Weights of a small GPT-style language model, trained from scratch on English Wikipedia: vocabulary 4096.
MLP neurons of a small language model. Each row is named by its layer, matrix (up: input weights) and neuron, and shows model dimensions 128-255. Each number is 500 + 50 x the weight over its row's rms, rounded and kept within 0 to 999. Numbers have three digits each.
A block is one neuron, or neurons of one layer that tend to fire together. Before each block is what it responds to, as a language model described it from the Wikipedia text at the highest values.

Responds to: Surname-initial fragments
L11.up289:490541508529466493393521456528499529476529467556440520504513515501452553522456470417483544447429588432600452441569567480390472533515473525466604538585511607464440424563384488559460477518520448526445408497452528523502482455473533506444486540530595447484478606454489466451378497539421497575568514498495466454453505468485569600465479475583544534470534431488504481490528524489514458496427
L11.up1451:475522479507550581446460549457461435547501388460502504472476567513563415513407402515459578513516479539563516508550578446520405410486557527400503425551489515453478465486526492425549522436515512555433518494547486458509494474455447467397412453498461540523544504476579658457479432493510554454488557424522563497564518521523501550457496537550504615415448657584467442386475526560488470468481

Responds to: Table cell endings
L11.up1110:487550498488522450480556523582546586483551524462452443467559533462579514489487404493514587461532528545486527524518471445510469483514549566447498523459448491562474527455446509490501490499483551545508499546478544509414547490441422495541503499434472496476443527513483493497530463458565588516461470534505641486495468477503516467488430443461433554599408483518495496440497506529435533497552
L11.up1242:521503448532439605531488484666538491511503471484508500505506443448490532456542564474435549559545535482489409446534482574502607527493510557510523549504499506557439551515523579486540595445515477495466470422531521517532441449541467562545498497446505451474465481497542512574476531473508494461436420527475469533420607501426480491456390533458405412496537431520471438466486451515506606472471

Responds to: Mid-word fragment after b
L2.up283:392494573533538504497485437466525462439522479471566428455585515606500490468432511485507541501529568521602487367533450612540589493539441472497527582411451480460577520536505487446482471531491525502497481498431440461448541450470534427532484481418491571470456495556442523496567504479424548424395453603531457497558580527508495419514516466480480425500577501527434504535468465493523575454422
L2.up458:546516476611569522497495555483584517473454424502405434465482575541408450535436456540395448494489441557494482555481579589534474565494544522485514472438489454547486470494432620418517405452508454520412468391462529515460626483548507471572478551579576554515478381525557528480468519515526493461529546531485459421472526589541447498526504597531517423426489532484532487490491487543446523500524
L2.up663:455444539516454518449488531519576515472474499432438403536504475478566479493522478504507431496530557501377424560503484530491536546574528470497610536523490538495504443435568418529485507451456489450483517433516563474446570494525480614487428517523479514435516466560533474525484550550469501582536455494540515438369483592428550464470537537455409514510509564443388399463528523441376534514473
L2.up907:537521518495504429582556515527539563501514523569555389428481491557527426482507511444516515508510520533483529444508433526447487385519551419471567439518573417489391543565619516457522542454456452472474527358451514508468532463488491484555462492474670549509528543537479507472513451460622517447580471517549543506444476505508510560478527582496541466533546628486557550445535440471619460403506
L2.up924:431476588514425477552444495465524523523560458529570514519532484401522509533486430471451466466469496425515512480477529481510478514466491471554391439442498536460550508546549401453490507478447549535512525531512472480491540473451521515465537390523597431475513535478559503368485520503583558389438534519531474523582488517455441526482484540508541620480549518621455447409578512507477513550501
L2.up928:442397529439493520464547481411487534406523561562517433461514528515556486511508440453493478515492458527486527530414545509536559607578505428548539592525498540493521535474542464471508478472535518455499420540563497517521618434540488495531541484510614612489494443456535540391462523538507523431523509537481482504512635497482515492531505480460446430457568509470507448579565437558494567535498
L2.up1166:466421470498505507441497507580549450536481507528462360575405435457572484497484474614440492513498541493425476519445553576494506626508539489536522466605592595490467538474488502662496625524515501631503593522555490500511582497540486464532536566524494511516465455487414523547450539463374501463490462473498433443545482542523478468452506491523498507599498521403499439411547541556516562414544
L2.up1420:523500408585484558574515541569504400510521461487506536427398400438455444584481414523580528458492633544501487544524485628551512618596412585453460484456493591622506474615498490465597482505554522470458532478606551484569429453578526472553564483485493528411564476424531527501560515501532517515588442476592520432429605610510465501506561522546466475497526451550475514508458454503470548444481

Responds to: Proper-name continuation tokens
L2.up52:434578435482573389493522537425393610444418559454547486446522496460499488528569506575513546548617527426541493480579502432471573473577516544440521540476581610450519432515494478375466411515447555513451512550501454525444593544588459502520573484401493422503531506537516514482533505476630567473493536485526513504439531526473523491468586508450516548469464503499514537525395480529548546485421
L2.up289:553555569397527516482570445537394507510505509436435396509466553453462478539559610471489524568545529500558535520521477551507527435498477531487505496498528569473489492499474513414449434449448438542569484455541568434428487494520511543442508490448478491517519499474530584494475616493520449524532510441428499549502586501389526438492492402563497437478518387550583521508461510527600589559422
L2.up302:441557525441590422517486453529518556518398584498451465563511515463493452598436459530639500531491495556561502512490512479537470359484497500530482531549543559446484525517492464453485474546469551484565501519515514537497568452514513576508524479459528457565538418486507490434447512547513545469482564532486475503528470559464493398397504546520613550528600491511529476546514450584485491500519
L2.up810:479592511529486512519526440566476595413509534468453511387477462560468449437541414410601537578548520526562564466498401526530553469494444572408595524504460477485602560441521394439440454499548494561510530537501461487510458466486541553463560504532552465582608496376492497511471440444593493413447459487358548452455521450494529382486545442523519456424644538478510569457516527489490523529483
L2.up903:492489481553526429573528517574526617480432488463466591473462541478539489398478484468546490538369525563466485561558417554541422426548509521417585462459508530485484563429545474576504497526492539570558447479545509495423454424486490471519520526483468550514584505469482465493533548532530517538586492527446558561497531564442522463535578486423584478495524502522446612568451347600508491444481
L2.up1012:501516454406507390497586544468497496580571544475485500538465471473504513425455456576549572526497454524521490540425492609473483475604533538451600479623527547553488558529495499428480470498520502496532559442563484526393408535629491511436515469463584580537477416455446561616533400526595462507443570502507539495539553467502563457513522482491550526430481503508519511482457535515487523552508
L2.up1023:523467420529408530487421535513534583490490511483408537472493557514473534510499531492500500491449503468474534526516520531526429480459551556427537492507537455542519482391473513575484467395497523497578568572549414466460535577492521420414472449514431556585518489504425471562595548496614523460587617434495484556470522495479478546509454490454476499469555536480526472504543538536510538528484
L2.up1119:552391563454535434486488552438471532596525536504461557495494557500475551508419423425495464432465529588514453481464453399526425477488474537545495540491552534428412554450529507572449537503475389421586516520535499451527539381442502581501525487517601531557519542547497513483565568562587529540531417484531506488472512503527484429479453577510531410553539498487434547590572402486434450508407

Responds to: Start of second name-part
L3.up854:534572478563446513468510433463552603473482466519503490423542436477484453404580454436535508436526546487526616488555380545514509471440523552465429574531500524426607518490461483441477567516590543552457470456574583429485497475419541594527449456531494438534422524545524571396492544454527442423432468520509585519497542472506557526518559569522469445401515555493499435495473581508510534455535
L3.up1181:533557468528555456463532443466541540402457471432489424415547500416495428409457477496572496527480492581537448480503420487513555429541490527561516496480523587441525523484527501399464512493521454502577514489480485514455485495496481549459513497573505491498551456460524497447557480464525486514469485450494611490462555567491520453512501570519585590470552449540445496615478544501521540482580
L3.up1422:538578510529409545486529414518522410534514551479584453419438429402476510415448567474494454576538528699537606491484428479523537519475510476486594513516469545513539488512570419475475533535504490460458483508485605496558495467555554505437488489441551449474484585491564505441511502533518527515479525443553500413425565565567516556613444436554404507516542523509520602527511434513554451508560
L3.up1479:381509475563414472466512438488447557468515448564460446472360455455517498487480498585546504528495467519467508504587397540588568459579561464445470483466440586482575453483497501521589547509459519527449425441572570497534468497515385472457497554532535513519537622508438465539522499456504419480489569480514585434533522546483486490497477486438502536480491537447496547530465464498544527509454

Responds to: Percent sign in statistics
L3.up116:500578452508416535529500477523494567516380469451516422618550475422483467469512462428581544469522510566420476446580474519521501482459532441419536548541497474519453468524502433508586441465523415536523484467428427538503573483588570477532468602392475569496578516520560472457567530461472492379510470499517439579522505485422524560458575452529349578547552443458553550455542544452485354485519
L3.up301:456452476443463631523467418568487388471498559491490542485412474533466499514525552497527442453453463537472424479549487517519517499440489461423467488489550515477502530525398534542609576593568536369404460549449551457655526496484390534518461518468459465488460544543493464473532480492613486506511427441497558538460510542542560517485504445498492576389501502483458521468523503591473549520512
L3.up1027:392525522483558591516547497545529503595557538541499428586549545468502432552515480479482476399584504516421500410503485487547465509539512459421524546411600531443552457475423503504546550596503454546463496564498461471446428494530517506418463493495509501541449608507469519516467558537440569592497478415444475475514478491490549554438518500476529504498437535451458529425483439430470487475604
L3.up1158:409543481523372593406499579508486446511510418454481430560471444568527500539486578493487525459513527431394528385529510443587535526563561568520534457540509366488430538479539474548458548512510542478521511518493457506422491501464530477567489460581432513502525505503514586391473483539548404484458477441419599460437551460478499524545544588478447444595527460470462413484525489453451568491508

Responds to: Mid-word subword fragments
L3.up322:469524462473524488454569461538592513574520542554507478543514498474439516490521441444496397430511508589459417493559453445494479551515455496457483514531559479520479501502569535592422459427455509599483562518458565515465568472392581371492468570341514529482572526478502422404476457528403536415556510510492451479514522554460437484549489518471545486519566433501510443499487489438498541509521
L3.up1244:520485463578494511515500477475514605493476414448476496495425488439477481416499439499417466509446454570543520520576538579519548516503542566489494466476505516541509517551427578543536473424549502489557549545458519390588455431454537491524509534481482482571543572480534470527451500557597480483576480623592471443540417505511464547446400538418586563614564553496509506506478485503454443518467
L3.up1485:423552462534532480571497505428462506472481517489459470483491495497465477548528503489512458478512523611517421450569522564499487559581559515478511485491505437494482497512578504574498533540571491486473466502458506503574475477541441527527459522427460604538595498510552503423442468509477446591470534466446585436601491492522438433441519502564464513605451431465517478549538451448557548553527
L3.up1504:601469490450513527490500535523567341446505496479527471564510432472502504491483484501557458438577509564466456400490554465488471430532462581459504534471515430498476484486487543504530437392489517434531562414578490560549549466520449574538502419385450526532382446509501504492478421569502383447535484495478467463506453511435482486526438515457489485551568540508535495514577597518537592540480

Responds to: Percent signs in statistics
L2.up2:424543544452523526476487453525560480527533550600486426429334442520464554552509533575479422416534528540490415422409520461546542391547603506509559527507568526459464473526538486481485496492650500427581560501544541507456489494442512490470520445517463576411482473640544464488549462461561546497443482475561562450542454472495465489439489461541521529485481475528538497552523512471441450542497
L2.up122:454496466469443433554518536488491561509484543516498461538578554463457370426516534546521532387400455478432542476516488487595484481543535488520424554461511501513628411483437519529574512520468518510563421497476479531537518445413514502477505494480476508477478540461497501447534432441574548564477526455471433472562440451450543552510492503457380488423538402560495505446496524455455578562489
L2.up501:386475555586531420473419404470512566462423526529592472545472495552573458528502520531583439438522477529472486422390326545534445478464686529481579581542458599498551475511602516457579468541474465609501437427470493432534429439482509516515545517390452500508483438540442551495466511557460508527446446449449502580466498529422441515491481457536452448543514555511493465452485408517508579547581
L2.up721:443458403466588423554548465461408481470477491466442489479524474536571509567457445555535430500428485518433516555548481434514461531427572515500551605452564497462463497513511477571507405525509511656383444450542404516497598630446527486528480489460488480468493541497506555414527580483518542482492486503495513508512524478554494580540533521454446504452462440546495533496456373580397511489539
L2.up745:430497546587447461566482478497563515506478526534518521545532599520562486477479402577501486496454450470490541456438565525543497536527558455513611578542468452422541600440450513425480489467484560462554515370507447436573454573487427466526477487446458510479496502486494507550525561498487544450502516523540536595541476526453519533538595442553470439504483518518405564467458456502536539452380
L2.up948:428479458484516493467484472511412418502539499564558482457525450472512527552550528619435449578461500472412437419454538401486522534473563563525519531458523496516531471500537470435540492465501440595590543431456550494605587511511438568504523450456545460487454548460474468442431503621527599456493495532470516529515507588477494471590475460509465482464471541529476498474386508458479518488488
L2.up1212:520495537486593519505528529466599552516505515406519446342431429476603468492476491530444430568617524488593538418458438384564498511465507446479453563548429638515534574461463440582496509464536542532554485533515476510500515576432459485427517540506401535478509504492441494527518501504578563522567461474452523479517508445489468451452536549478519363529531506564508584517430434511556502551533
L2.up1243:521407496469485572485539488617544493529550522477471471470522497492544549420624465482555522517576424488519480465512617479510588530440532467432500409496521522496476572504492479467460530495586434505518519552496504518458636460461544528535575557467483471613528517493513503476503504482579575576484518450475506521454461558466442586596427509424530464473459503469531541482479488491469539528511